config.yaml
d_model: 224
n_kv_head: 7
d_mlp: 896
norm: "layernorm"
norm_place: "pre"
parallel_block: false
dataset: "wikipedia_en"
MLP neurons of a small language model. Each row is named by its layer, matrix (up: input weights; down: output weights) and neuron, and shows model dimensions 0-63. Each number is 128 + 32 x the weight over its row's rms, rounded and kept within 0 to 255.
Before each neuron's rows, "fires in" lists the words (lower case) most often at its 100 highest values on Wikipedia text that the model never trained on.

fires in: "she", "he", "it"
L7.up86 [ 72 106 149 143 143 107 132  98 118 164 177 147 205 106 113 133 164 103 139  86 140 129 172  94 147 127 150 111 137 124 109 148 122 158 116 134 192 133 152 125 102 207 116  72 115 151 109 110 119 181 133 146 111 197  87  86 104 101 145  90 156 114 159 147]
L7.down86 [128 164 135 149 124 170 121  93 143 148 143 156 124  62  87  66 119 141 184 132 139 133 176 144 128 104  76 153  99 142  28 114 141  86  88  59 174  97 133 146 114 100 168 155  99 109 179 160 132 138 108 124 119 108 189 143 140 246 136 111  96 153 110  97]

fires in: "of", "the"
L5.up149 [141 130  79 232  77  79 127 137  79 116 160 151 222  99 144 177 162 113 145 114 128 162 115 192 154 108 108 147 157 182 100 134 129 137 133  94  97 117  64  97  97  74 120 186 134  93 152 108 203 170 117 129 173 164 156 117 107 136 132 123 125 113 131 106]
L5.down149 [117 103 171 147 164 117 131 101 220 176 172 176 144  93 125 104 117 116 140 104  91 117 147 171 141 120  79 141 125 126 124 142 222 173 126 135 119 174 158 129 138 164 147  78 173 165 129  86 116 163 143  79  89  33 104 142 128  96  73 131  79 117  91  91]

fires in: "to", "into"
L7.up164 [125 142 138 131  88 115 104 101 157  68 122 123 129 143 206  92 147 141  75 126 108 118 211 134 168  94 168 110  98 135 106 158 156 145 112 124  78  87 190 159 106 127 162  44  62  98 125 177 117 153 138 174 118 155 150 145 112 141 148  99 153 101 112 117]
L7.down164 [140 134 104 146 143  92 149 134 121 146 109  71 145 130 120 179 122 133 129  90 116 152  77 125 210 153 125 172 144 117 107 118 106 153  96  56 152 164 127 180 141 162 119 150 127  76  75  67  55 144 105  83  97 118 152 140 178 111 115 161 129 154 162  75]

fires in: "on", "2022", "2013", "2025"
L5.up283 [ 90  82 115 113 147 149 137  92 172 161  62 132 173  67 124 143 119 107 138 113 150 118 140 163 135  57 158 131 175 140 137  84 158 137 128  76 135 160 174  58 102 150 128  73  83 141 184 121 107 154  82 115 139 101 162 107 146 165 168 108 150 175 161 144]
L5.down283 [109 138 119 118 111 115 109  86  99 162 120 111 104 147 102  96  99 104 119 123 144 156 140 177 132 132 145 134  40 109 136 166 117  86 111 149 104 169  94 152 174 121  90 137 133 163 130 107  74 136 147 104 161 137  47 127 178 105 127 109  77 119 152 102]

fires in: "of", "that"
L5.up303 [151 150 153 140 134  94 138  90 108 127  83  96 124 121 207  65 148 122  64 135  78  83 116 169 138  94 133 146  97 126 127 105 128 153 155 133 172 100 161  61  72 127 159  95 156 119 124 165 150  97 105 124 114 168 186 189 127 139 151 128 118  96 149 142]
L5.down303 [116 187 119 113 167 152 146 143 175 129 155  57 102  96  82 149 141 121 161 120 122 150 135  53 145 220 114  92 153 179  82 166 159 104 148 130  85 116 127 185 146 181  78 162 142 196 162 149 101 150 153 135  69 122  98  95 120 133 104 108 129 144 142  87]

fires in: "of", "as", "that"
L8.up101 [159 132 148 119 105 124 117 153  99 154 109 120 143  88 124 117 123 133  52  99 112 119 150  91 131 164 137 137 117 116  92 127  49 184 163 168 157 103 119 113  78 157  62 118 126  47 122 168 124 112 119  84 135  80 150 109 103 120 131 116 112 127 105 125]
L8.down101 [111 127 116 140 139  82  78  84 116 169 126 120 149 136  87 122  53 136 150 108  97 161  84 100 153 103 127  74 144 180 131 142 146 222  50 164  80  94 171 125 194  89 159 128 151 193 184  95 120 127 183 143  64 151 152 160 140 137 109  77 142 120 146  85]

fires in: "with", "for", "at", "from", "about", "to"
L8.up90 [159 163 155 107 105 105 160 118 151 149 123  87 137  98 105 123 126 130  44  86  67 101 152 109 164 137 160  87 154 147  86 150 137 153 109  75 135 158 125 141 101 199  96 130  80  92  90 195 151 127 166  84  84  92 153 108 131 116 119 121 160 113 104 152]
L8.down90 [ 60 141  85 165 159 135  85 101  46 128 144 104  62 124  82 199  68 145 172 150 101 209 117 103 163 150 168 146 105 160 170 167  75 139 121 106 125 141 159 139 141 178 136 124 165 109 167  89 109 119 120 142 114 162 114 149 115 165 113 114 149 151 114  98]

fires in: "and", "to", "with"
L10.up71 [119 132  42 129  78 106 129 122  93  94 165  92 179 105 131 128 104 114 100 162 121 158 148 144 198  97 127  61 159 136 130 171  74 110 170  75 140 111 154 134  51  95 153  96  49 122 103 174 118 151 196  96 107 153 111 121 148 145 128 108 212 137 155  98]
L10.down71 [ 95  96 136 147 152  87 155 117 141 155 113 113 110 173  99 121 126 174 130  80 121 116  72 101 102 167  76 130 167 159 154 149 102 186 141 144 168 137 110 138 162 158  82 136 161  52 126  83 155  95 135  75 111 109 110 133 108 113 121  91 106  97  56 147]

fires in: "of", "from", "term"
L2.up846 [110  50 155 134 148  91 187 124 121 168  97  25  82 171 103 134 138 170  68 133  92  94  97 179 144 164 121 130 149 170 112 134 113  84 130 171 152  80 109 127 127 126  90 131 152 144 157  98 171 168  98 128 124 124 164 125 108 161 162 113 134  73 150 136]
L2.down846 [179 122  91 108 137 205 121 175 199  76  92 151 161 130 121 161  93 115 132  99 148 121 168 119 125 119 147 108 113  87 132 104 122 109  82  63 117 134 120 131 120 134 182  91  63  86  80 122 161 104 133 105 141 110 142 175 145 113 131 103 147 126 129 112]

fires in: "also", "which", "and", "only"
L6.up154 [ 98 107 149 122 186  77 145 151 157 164 112  77  65  81 110 129 129 170 126 101 109 134 193 150 161 109 141 116 118 130  79 114  89 177  38 101 146 111 189 118  80 178 132 106  80 164 108 146 154 149 137  76 165 156 136 162 154 104 151 135 109 143 128 124]
L6.down154 [ 91 107 129 143 136  85 105  54  80 171 106 142 103  97 145  58 119 132 119 154 154 124 148 169 112 110  97 111 146 141 111 115  70  84 158 133 102 127 124 130 116 145 141 115 117 181 187 100 123  67 166 146 142 126 106 147 113  96 115 133 149 187 172 149]

fires in: "most", "many", "some", "while"
L2.up364 [139 143  90 126 132  96 150 133  98 130 220  97 108 119 156 132 101 129 128 158 143 150 141 136 148 142 122 116 144 192 118 174 106 116 114  98 140  39 105 145 119  47 144  90 101 117 173 105 139  93  72 110  98 194 112 132 138 145 128 149  94 102 141 155]
L2.down364 [ 87  95 141 118 206 151 107  98 109  70 104 138 121 129  74 152 157 154 117 110 127 104 159 119 167 120  99 144 144  74 131 124 149 111 138 191 149 184 148 151 135 135 100 142 105 166  86 115 174 188 141 141 116  44  75 118 125 136  66 143 125  66 146  95]

fires in: "it", "she", "that", "the", "there", "which"
L6.up92 [125 137 115 137 203 121 131 156 123 117 132 105 116 106 141 102 149  85 128 136  95 167 138 191 198  43 123 102 137 148 121 147 121 138 114 149 164 140 135 107  51 126  98 159 126 134 209 140 108 162 147 146 123 177 137 131 127 153 106 138 119 128 103 102]
L6.down92 [128 145 101 113 143 121 110 133 114  99 141 132  73 151  53 176 116 111 152  84 109 110 114 115 101 157 122 119 133  94 133 149 126  64 153 110 140 157 144 201 136 173 152 137 110 144  94 153 160  98  87 129 129 110 114 120  99 119 115  86 129 180 110  96]

fires in: "to", "also", "often", "may", "when"
L10.up757 [ 50 111 151 137 157  86 106 103  74 115 115 138 106  74 153 124 172 163 130 187 119 159 162 164 171 120 118 127 153 116 114 139 122 131 147  80 177 113 123 138 145 156 128 108  60 126 165 131 177 141  84 119 202 131  32 115 134 163  87 106 161 121 109 136]
L10.down757 [203  93 149 193 105  95 114 147 143  81 102 108 116 127 106  92 173 107  78 152 138 141 123 153 120 122 157 187 172 153  99 171 118  73 120 126 132 124  79 137  98 106 166 140 200 185 140 117  94 116 118 122 161  84 177 153 118 127 191 100 187 126 135 113]

fires in: "of"
L6.up280 [128 111 101 130 173 151 164 153 122 216 124 106 143 167 190 148 139 167  56  88 114 149 121 204 162 133 141 102 169 113 110 128 145  91 146 150 124 113 132 128 144 186 106 101 128 178 107 124 136 166 192  85 109 105 144 124  82 176 170 121 153  99 174 124]
L6.down280 [154  62 138 105 117 170 101 136  95 120 109 150 116 110 132 179 100 106  73  81 144  77  71  69 155 144 119 151 124 142 151 165 161 105  49 104 150  99 158 114 159  89 159 143 111 125 143 206 148 185 163 137 110 143 120 117 120 138 130  52  91 132 112 164]

fires in: "which", "he", "that", "and", "they"
L10.up679 [100 166 128 142 158 100 124 122 166 122 143 128  96  68  78 123 131 163  77 108  99 149 156 151 149 124  98 114 136 108 105 123 100 137  88 132 175 125 144 160 117 189 146  67  74  84 120 100  91 147 149 108 146 165 134 124 142 148 183 118 167 165 120 140]
L10.down679 [206 108 144 114  63  69 133 130 133 116  84  94 169 103 134 131 105 119 127 100  95 147 102 148 160 121 202 125 171  85  97 170 116  80 152 100 153 162 146 115 139  75 118 172 170 112 156 153 107  74 134 158 124 171 118 149  89 198 143 132 173  86 108  62]

fires in: "he", "she", "it", "aon", "shue", "chachere"
L11.up34 [130 119 101 108 136 112 163 106  89 100  98 101 116 105 161 130 153 124  91 163 162 150 171 107 159  66 151  37 138 101 113 108 102 108 166 192 129 105 189  67 114 126 130 151  98 158 171 139 139  99 123 161 119 184  65 116 122  89 148 169 132  92 158  81]
L11.down34 [152 196 162 164 106 155  70 122  78 122 126  89 119 154 137 129 146  77 121 131 105 153 109 101 116 148 177 169 104 134  72 139 100  66 108 114 135 172 148 153 114 125 175 173 130 129 185 168 127 123 171 175 145 151 163 148 159 154 132 120 118 106 154 136]

fires in: "would", "to", "of", "for", "külv"
L10.up594 [164 181 102 132  75 163  95 100  92 100 116 108 163 129 134 130 101 181  90 126 138 134  75 109 146 103 107 153 136 105 166 131  73 103 165  90 139 149 136 140 192 132 162 110 110  98 141 237 169 110 129 172 147 118 137 100 139 163 115 148 101 159 124 139]
L10.down594 [102 132  97 128 162 125 150 161 168 137  95 135  84 141 188 129 182  53 149 155 139 208 170 140  82  76 108 119 160 148 144 121 129 152 105 143 177 137  71 211 147 117 101  82 188 116 128  94 101 158  98 148 181 200 175 193 126  99 145 122 158 130  83  77]

fires in: "to"
L10.up688 [ 80 168 122 126 120 137  97 109 157 128 111 101  70  98 172 116 144 107  96 138 130 129 146 166 118 127 167 118 143 150 130 162 136 195 128 128 144 102 164 145 121 150  93 152 175  59 157 133 132 167 175 109  87 146  76 107 150 119 126 125 126 126 121 124]
L10.down688 [132 126 150 145 140 109 122 131 139  88  92 145 123 128 145  66 144  79 168 122  92 149 122  61  70 110  92  86 115 126 170 109  98 155 146 138 131 107 132 103 130  79 101 121 123  82 144 117 126  78 110 102 127 156 117 164 142 136 163 159 120 124 128 108]

fires in: "by", "to", "an", "defeated", "code", "also"
L3.up886 [102 106 130 109 125  64 119 101 148 148 124 157  62 129 175 101 169 167 127 150  99 140 156 208 205  25 124 122 126 164 130 124 152  88  98 146 165 119 164  95 155  99 155 172 129 100 106  94 172  98 128 188 183 165 149  99 176 156  90  97 162 149  58 120]
L3.down886 [ 69 136 159 113 146  83 100  98  73 145 167 138  89  78 170 107 110 114  92 129 142 131 141 165 167 175 164 118 148 137  45 130 144 136 120 103 120 128 109 126 142 127 139 104 165 172 188 143 141 142 165 163 175 108 102 162 115 138 111 107 149 206 153  99]

fires in: "in", "to", "of", "with"
L6.up658 [ 63 114 141 152  97 116 156 132  95 115 115 117 108 133 125 126 120 158 103 100  76 141 185 137 184  85 137 136 110 105 142  98  91 161 141 118 157  88 129 132 155  83 129  89  85  82  76  64 133 168 152 127 104 178  71 198  67 122 138  98 169 125 136 137]
L6.down658 [154  89 153 157 129  41 165 205 135  94 143 135 144  99 149 145 114  91 167 144  94 174  78  84 102 133 109 145  95 110 148  99  61 134 107  70 160 108 128 104 116  82 139 219 131 117 171 145 113 146 102  80 141 141 156 115 130 146 123 122 105 141 152  58]

fires in: "of", "fourth", "appearances", "prospect"
L7.up486 [166  61  73 118 101 116 129 141 122 157 105 102 112 126 167 159 129 132 108  78 112  94 174 173 166  91 134 123 143 166 129 133  64 111  86  98 127 108 155  78 134 115 155 115 127  75 144 134 146 130 123  94 177 129 120 138  85 150  68  76 104  77  75 108]
L7.down486 [102 171 161 183 220  77 115 125 185 138 127 177  97 150 123 132 158 153 139 124  88 140 132 143  72 143 112 167 164  58 111 120 196 129  82 134 114 138  90  82 156 142 112 153 162 123 117  99 123 161 135  88 155 109  88 169 127  88 141 113 135 166 188 104]

fires in: "there", "by", "synonyms", "with", "while"
L3.up876 [110 151 133 178 126 131  84  94 160 127 106 157  91 142 167 123 131  74 124  98 152 164 200 184  95 114 126 103 192 132 106 163  89 197 113 168  59  96 147 121 127  99 136  67  91  85 104 194 128  85  77 145 138 119 132 151 181  87 121 175 161 168 157 134]
L3.down876 [121 173 119 149 136  80 113  95 131 160 110 151 131 127  91 135 119 193 111 169 145 103 126  82 127 132 166 117 122 124 121 126 155  47 108 132 120 107 158 108 156 122 177 120 158 118 115 147 140 120 136 167 130 115 158 135 100 126 108 160  95 133 131  90]

fires in: "to", "in", "for"
L11.up528 [ 97 137 112  90  86 109 178 116  97 141 168  75 137 104 147 138 124 105 123 146 106 171 167 115 140 108 160 115 163  88 165 169 111 163 136  68 132  99 163 179 165 129 152  71 111  83  93 183 153 143 138  98  81 120 124  75 160 135 152  99  94 130 138 148]
L11.down528 [115 108 129 156 154 113 106 117  94 113 135  81 171  89 133 115 140 119 170 143  77 172  87  47 132 129 145 179 140 163 173 216 103 105 108  84 144 143 155 133 126 160 186 123 201 110 159 133 119 152 146  70 118 115 129 108 160 140 161 129 129 158 121  94]

fires in: "was", "a", "graduated", "he", "appear"
L5.up858 [ 97  98 101  73  84 128 115  98  84 150 150 142 107  78 164 119 130 105 159 193 176 129 124 109 136  97 111 119 131 184  75 115  57 155 108 120 134 142 114 115 134 186 121 158 133 210 170 120 189 196 109 146  89 118  90 187  98 157 147 125  90 152 131 133]
L5.down858 [ 99 129 109 106 205 125 114 120  96 135 188 122 165 135 146 162  83  65 135 155 102 162 103 150 102 132 148 141 129 115 140 107 180 151 114  77 154 175 124 120 150 167 128 109 106 147 167 148 121 119 134  93  67  71 158  79  67 197 109  72  69 158 127 117]

fires in: "s", "its", "c", "the"
L6.up607 [135  60 103 180  85 100 118 167  95 113 178 149 142  95 122  97 158  78 141 106 133 191  96 153 150 146 112 104 126 165 122 154 131 146 135 119 163 106 106  84 101  96 168 120 194 131 121  89 148 157 136 149 165 123  93 115  73 134 126 129 151 122 155 111]
L6.down607 [111 169 157 117  96 191 154 157 198  82 123 132 195 177 111 170  86 111  93  81 116 119 131 183 130 109 116 120 103 130 159 120 159 161 167 167 159 128 145 152  92 163 180 113  69 173 124 126  43 129  75 106 106 130 139 136 149 164  84 102 174 192 131 150]

fires in: "also", "was", "had", "which", "currently", "has"
L10.up320 [127 125 118 135 123  87 123 140 148 133 108 171  64  84 114 132 108 132 142 112 110 121 149 156 185 144  97 102 129 153 111 113 141 202 148 122 161  96 146 123  83 246 163 124  96  79 156 138 149 133 111 105 102 116 173 120 128 171 117 181  97  93 114 128]
L10.down320 [109 184 163 156 125 153 137 110 130  96 143 120 187 130 113 122  97 187 167 125  99 122 107 148 150  82 111  88 106 124  63  70 208  95 135 108 126 163 139 137  58 118 112 112 117 108 137 131 107 110 121  80 138 146 136 196 129 131 132 146 173 114 149 189]

fires in: "to", "up", "in", "out", "on", "for"
L7.up816 [141 146 102 119 168 133  93 124 164 111 163 110  35 119 187 104 178 157 135 111 125 114 187 143 144 111 174  86 129 150 123 134 156 133 108  94 100  97 151 133 125 169 112 102  62 103 113 109  98 102 133 104 110 164 111 172  86  89  68 113 117 114  94 101]
L7.down816 [103 146 144 102 167 119 207 135 142 115 145  82 143  98 110 133 105 183 128  75 164  80 127 108 140 123 145 102 150 121 135 131 148 119  95  95 127 159 156 120  48 101 138  97  94  92 104 110 122 128 104 163 156 129 183 181 111 122 149 128 109  87 133  93]

fires in: "from", "by", "of", "on"
L6.up376 [122 119 132 155 107 128 141 121  86 115 122 143 130 189 150 152 153 159 137 176  89 120 130 150 137 131 147  99 203 140 140 112  80 178 151  86 156  89 194  99 109 177 147 141 158 101 102 157 251 154 120 113 141 122  99 103 110 117  83  86 196  76 115 141]
L6.down376 [122 130 141 113 101 166 131  89 158  91  95 146 155 111 161 131 137  90 138 136  95 102  61 110  77 110 123 143  63 122 187 136 111  99 100 146 192 155 135 190 135 105 151 117 125 129 139 141  98 170 129 172 127 119 128 174 117 100 104  76 136  77 145 137]

fires in: "and", "of", "or", "william", "member", "pastor"
L6.up586 [111 120 136 125 151  75 161 155 144 148 124 140 122 181  99 150 126 190 107 133 117 163 141 130 122 158 150  51 189 134 116 100 145 106 134 194 144 111 129 102 102 213 167  90 152 134 116 172  63 169 184 116 108 221 134 159  72 134 144 145 163 139 149 151]
L6.down586 [177 107 118  79  94 133 100  94 104  94 155 119  89 112 108  82 136 112 145 126 102  66  96 138 141 116 162 177 108 146 106  87 149 200  85  78 148 169 100 120  93  90 130  83 174 126 134 174 150 118 160 124  92 132 132  78 118 107 124 116 121 135 150 123]

fires in: "not", "to", "did", "can", "would", "could"
L11.up242 [102 156 131  87 154 103 123  77 106 152 113 121 129  86 119 116 143 180 142 123 171 146  53 125 168 154 118  79 153 196 136 153 112 167  79 113 149  93 160 106  83 171 119 175  84 117 118 116 148 136 160 114 106 156 152 169 140  84  83 111 153 128  69 123]
L11.down242 [139 132 137 147 129 153 102 149 103 116 106 137 158 143 128 148 164  99 118 107  83 118  88 147 163  68 104 216 134 215 163 164  99 156 126  81 109 148 114 137 204 180  72 192 132 141  89 144 105 143  86  91 195 149 146 124 101 153 124 128  88 112 140  67]

fires in: "the", "as", "named"
L11.up662 [109  92  52 155 137  91 142 179 170 144 134 121 105 100 114 148 124 122  94  61  76 137 143 182 152 114 136 156  81 138 133  96  79 109 129 160 140 114  76  94  94 162 160  80  82  66 135  83 145 148 133 148 118 108 128 125 107 116  36 167  80 106  67 112]
L11.down662 [207 135 153 101 120  90 126 128  95 143 138 134  86 112 128 118 108  80 134  65 132 120 140 109  88 149  92  32  99  64  87 158 122 151  86 181 155  88 205  73 104 145 126 136 136 158 189 190 150  72 128  93 162 168  93 140 102 197 139  82 151 125 122 124]

fires in: "in", "march", "by", "to", "may"
L2.up483 [140 212 136 123 133 163 100 155 122 160 145  79  77 131 183 173 139 119 171 108  55 140 171 141 102  46  96 133 119 107 122 124  97 178 142 113 109 110 116 128  76 114  92 157 140  56 131 142 132 174 189 146 132  99 125 138 160 141 154 110 123 135 148 144]
L2.down483 [107 127 107 143 142 108 114 176  97 173 123 162 173 103 158 127 156 103  95 179 112 154  81 162 101  97 173 193 102 194 148 180 124 147 138 122 147 155 103 168 160 120 157 104  81  89 125 119  75 103 127 106  80  82 154 118 119 148 160 120 122 146 133  66]

fires in: "found", "and", "of", "based", "seen", "as"
L6.up461 [144 142 128 108 163 145 127 111 111 148 123  87 151  71 122 161 170 136 122 135 134 114 122 115 108 140 101 108 108 161 101 122 184 188 163 146 167 119 210  80  36 165 111 112 178 103 115 163 125 125 110  99  90  91 168 159 104 108 144 144  85  94 108 141]
L6.down461 [145 208  85  84 126 154 126 126 128 101 175 140 149 150  83 171  65 134 103 157 195 119 125  97 129 140 106 172 143 142 146 123 116 162 134 124 100 192 168 123 147  27 103 134 124 165 160 102 194 108 112 138 147 115 116 151  98 107 110 147  90 171 127 101]

fires in: "of", "on", "river", "hotel", "three"
L5.up634 [121 147 117 104 113  90 117 156 180 130 121  90  86 132 149 177 162 168 197  84 155 125 133 104 189 131  76  98  97 188 137 116 134 113  83 130 155 132  77 163 116 119 152 133  87 136  68 156 170 120 145  61 130 131  94 133 116 146 166 136 149 103 110 117]
L5.down634 [107 158 203  86 118 158 128 149  87  84  93 175 135 164 141  86 133 148 123 140 101 164 107 115  64  81 145 151 131  64 133 146 113 186 121 132  92 159  81 135 151 108  56 142  81 183 167 113 158 164  89 145 175  55 137  96 118  96 130  95  67 145 143 160]

fires in: "it", "he", "they", "she"
L4.up451 [113  86 116 129 129 161 154  70 141 112 147 117 156 124 105  76 145 148 125 130 104 151  86  53 173  45 170 120 144 174 115 169  86 154 114 104 153 145 159  99  99 138 123 152 142 142 139 134 170 189 120 106 107 134  75 140 160  58 161 133  90 114 148 151]
L4.down451 [169 166 115 147 122 104 136 182 143 152 109 157  70 112 176  96 130 105 114 129 111 155 142 112 110 152  97 152 108 114  79 126 112 134 169 121  79  94 198  76 135 236 167  98 130  96 118 139  93  76 156 135 165 190 133 163 128 182 195 123 193  73 178 131]

fires in: "to", "of", "would"
L8.up145 [138 137 129  97  76 123 134 139 124 113 123 109 111 129 158 115 144 140 103  38 122 124  93 113 168 124 121 148  98  93 120 154 100  92  80 119 159 136  74 147 128 137  90 129  68  98 104 212 211 135 148 122 175  62 134  82 120 173 168 112 122 114 136 119]
L8.down145 [131 144 104 130 138  88  68 140 164 153 106  81 139  94 131 108  68 130  94 143  97 165 118 139 167 118 117  87 118  95 168 152  71  98 139 112 110 182  88  99 177  94 169 155 124 107 206 106 105 153 146 176  62 105 127 140 166 109  87 108  79 169 168 126]

fires in: "as", "was", "be", "became", "is", "become"
L11.up501 [104 161 100 144 109  37  78 139 124 108  81 139  67  89 150 153 155  87 109 114 128 134 118 124 143 121 131 173 157 126  85 159  51 144 138  85 128 116  78 136 155 179 172 113  72  93 146  95 138 205 149 150  84 101  40 123 103 137  65 120 151 106 144 105]
L11.down501 [148  91 100 126 150 123 155 130 135  79 161 108  98  58  69 151 132 100 156  97  62 144 112 133 193 106 181 180 143 148 134 133 160 118  91  76 151 157 137  98 133 105 136 119 124 125 168 150  89 105 144 143 140 141 161  93 151 134  91 140 171  71  94  73]

fires in: "on", "by", "united", "opportunities", "in", "than"
L3.up711 [ 95 113  99 131 163 152 143 140  74 147 135 198  86 102 130 116 191 111 151 171 113 106 146 176 144 114 130 150  77 117 113 100 176 209 160 180  26 118 139 117 119 149 132  28 147 124 101 114 135 161 110  98 101  86 136 155 139 160 144 131 127 121  68 149]
L3.down711 [ 53 112 129 106 130  95 147 127 114 120 128 139 117  90 105 156 119  96  61 154 172 194 121 113 143 179 161  87 136 114 152 142  26  72 179 118 173 139 149 154 106 125  76 166 108  59 135  89 122  68 130 125  70 160  78  75 110 167 105 129 158 150 156  85]

fires in: "by", "on", "to"
L2.up341 [125  78 122  93  86 110 136  98 168 154  71 134 116  70 147 146 140 166 136 112 200  99 126 190 117 125 128 135 177 142 125 117 135  80 116 136 156 111 110  64 117 128 133 159 112  93 154 131 161 166 135 117  89 139 122 163 121 109  88  68 128 125 165 128]
L2.down341 [113 134 130 149 125  93 156 130  92  86 135 116 119 145 135 148 189  99 155 104 152 125  54  89 132  69 188 130 135 150 148 138 139 151 111 105 126 115 100 124  99  97 132 144 110 143  52 143 129 153 132  66 207 163  94 121 163 150 152 120 101 132 132 129]

fires in: "also", "not", "which", "been", "often", "but"
L4.up703 [104 116 135 111 142 135 133 154  79 148 125  86 108  15 136 136 140  63 108 114 154 151 117 126 194  87 125 126 108 153  69 135  77 172 128 115 167 120 136 111  94 136  58 147 133 195 127 138 107 151  98  88 158 208 131 167 139 158 159 162  84 165 141 139]
L4.down703 [118  97 140 160 125 126 115 110 142 142 104 109 186 105  98 128 141 141 159 123  65 121  89 255 200 130 106 194 119 181 114  55 150 138 143  93 157 167 143 135 111  99 175 105 128 123  91 114  98 125 124 133 124  44 156 116 137 103 109 113 134 108 107 131]

fires in: "to", "by", "with"
L5.up482 [140 156 128 116 193 102 160 122 157  67 109 100  78 153 149 135 160 180 120 149 115 141 147 160 196 140 162 108 151  99 137 154 123 209  80 136  51  81 168 113 133  87  97  92 100 103 162 164 122 127 128  81 164 175  99 161 107 105 153 105 112 146 154 118]
L5.down482 [129 117  91 127 122  66 143 141 113 186 114  61 149 129 128 142 113 160  63 100 121  97 163 255 206 170 129 171  35 158 159  73 162 159 142 131 124 108  82 127 109 121 148 142 165 148 100 167 122 193 117 147 104  62 111 146 105  93 114 131 125  73 125 126]

fires in: "a", "this"
L8.up682 [111 110  90 151 185 115 141 151 153 153 104 157 105  75 116 163 121 199  97 201 173 127 113  93 153 110  81 177 111 165 112 145 118 133  34 115 127 109 130  90 170 134 186 138 112 170  92 153  90 174 146 181 116 116  98 141 126 139 196 116 115 166 128 170]
L8.down682 [138  94 170 134 103 163  62 167 173 105  35 103 160 129 139 155 134 108 118 153 157 187 149 148 117 140 111 130 131 146  98 111 149 107 170 135 148 109 173 171 110 150 155 130  91 137 107 103 131  95 118 162 173 114 142 146 139 148  53  70 154 153 130 132]

fires in: "to", "would", "could", "should", "will", "had"
L2.up331 [145 179 146 152 149 159 118 136 167  60 138 110 107  62 221 124 127  93  93 127 104 148 193  71 120 135 163 131 169 108 100 182 100  82 140 129  81 118 119  81  75 137 109 101 129 132 124 180  94 130 144 161  32 117  83 187 173 147 115  99 122 157 138 140]
L2.down331 [149 114 106 120 158 147 103 142 135 107 118 127 181 132 128 142 171 182 105 146 174 142 142  93 117 137 137 113 128 164 121 102 119 140 118 153 162 121  97 145 193 127 129 191 112 119 134 116 128 157 117  98 123 194 122  93 123 113 117 125 156  93 182 140]

fires in: "by", "of"
L6.up571 [137  60 114 186 143 139 136 131 117 171  90  96 102 119 139 130 135 192  57  79 144 139 174 197 142 105 205 144 197 184 111 144 153 143 136 140 131 127 133 136 112 123 166 117 148 122 104 130 205 132 134 108 145 134 120 146 127 131 192  92 185 140 113 134]
L6.down571 [ 74 156 136 192 120 156  98 127 135 103  87 148  75 124 153 139  94 119 148 128  92 121 115 132  92 130 121 128 136 112 197 103 186 113 114 158  85 162 132 105 132 217 202 152 123 134 134 136 184 126  85 184 163  48 150 137 103 150  64 108 151 145 162 127]

fires in: "of", "known", "that", "had", "only", "as"
L8.up736 [130 121  51 142 199 135 172 119 143 127 144 133 121 121 106 144 141  64  43  70  98 178 140 155 119  55 137 134  74 160 100 151  76 177 130 177 193  89 151  89  92  74 113 130 102 108 155 139  96 101 146 101 203 144  96 154 121 122  93 117 127 122  78 127]
L8.down736 [ 70 124 190 167 110 126 106 128 100 101 117 140 154 145 143  95 127 186  96 158 176 102 160 189 133 175 167 101  90 135 126 133 170  42  94 130  81 109 125 133 201 129 130 100 138 110 107 121 187 137 169  96 100 147 178 144 112 126  48 117 151 170 131 103]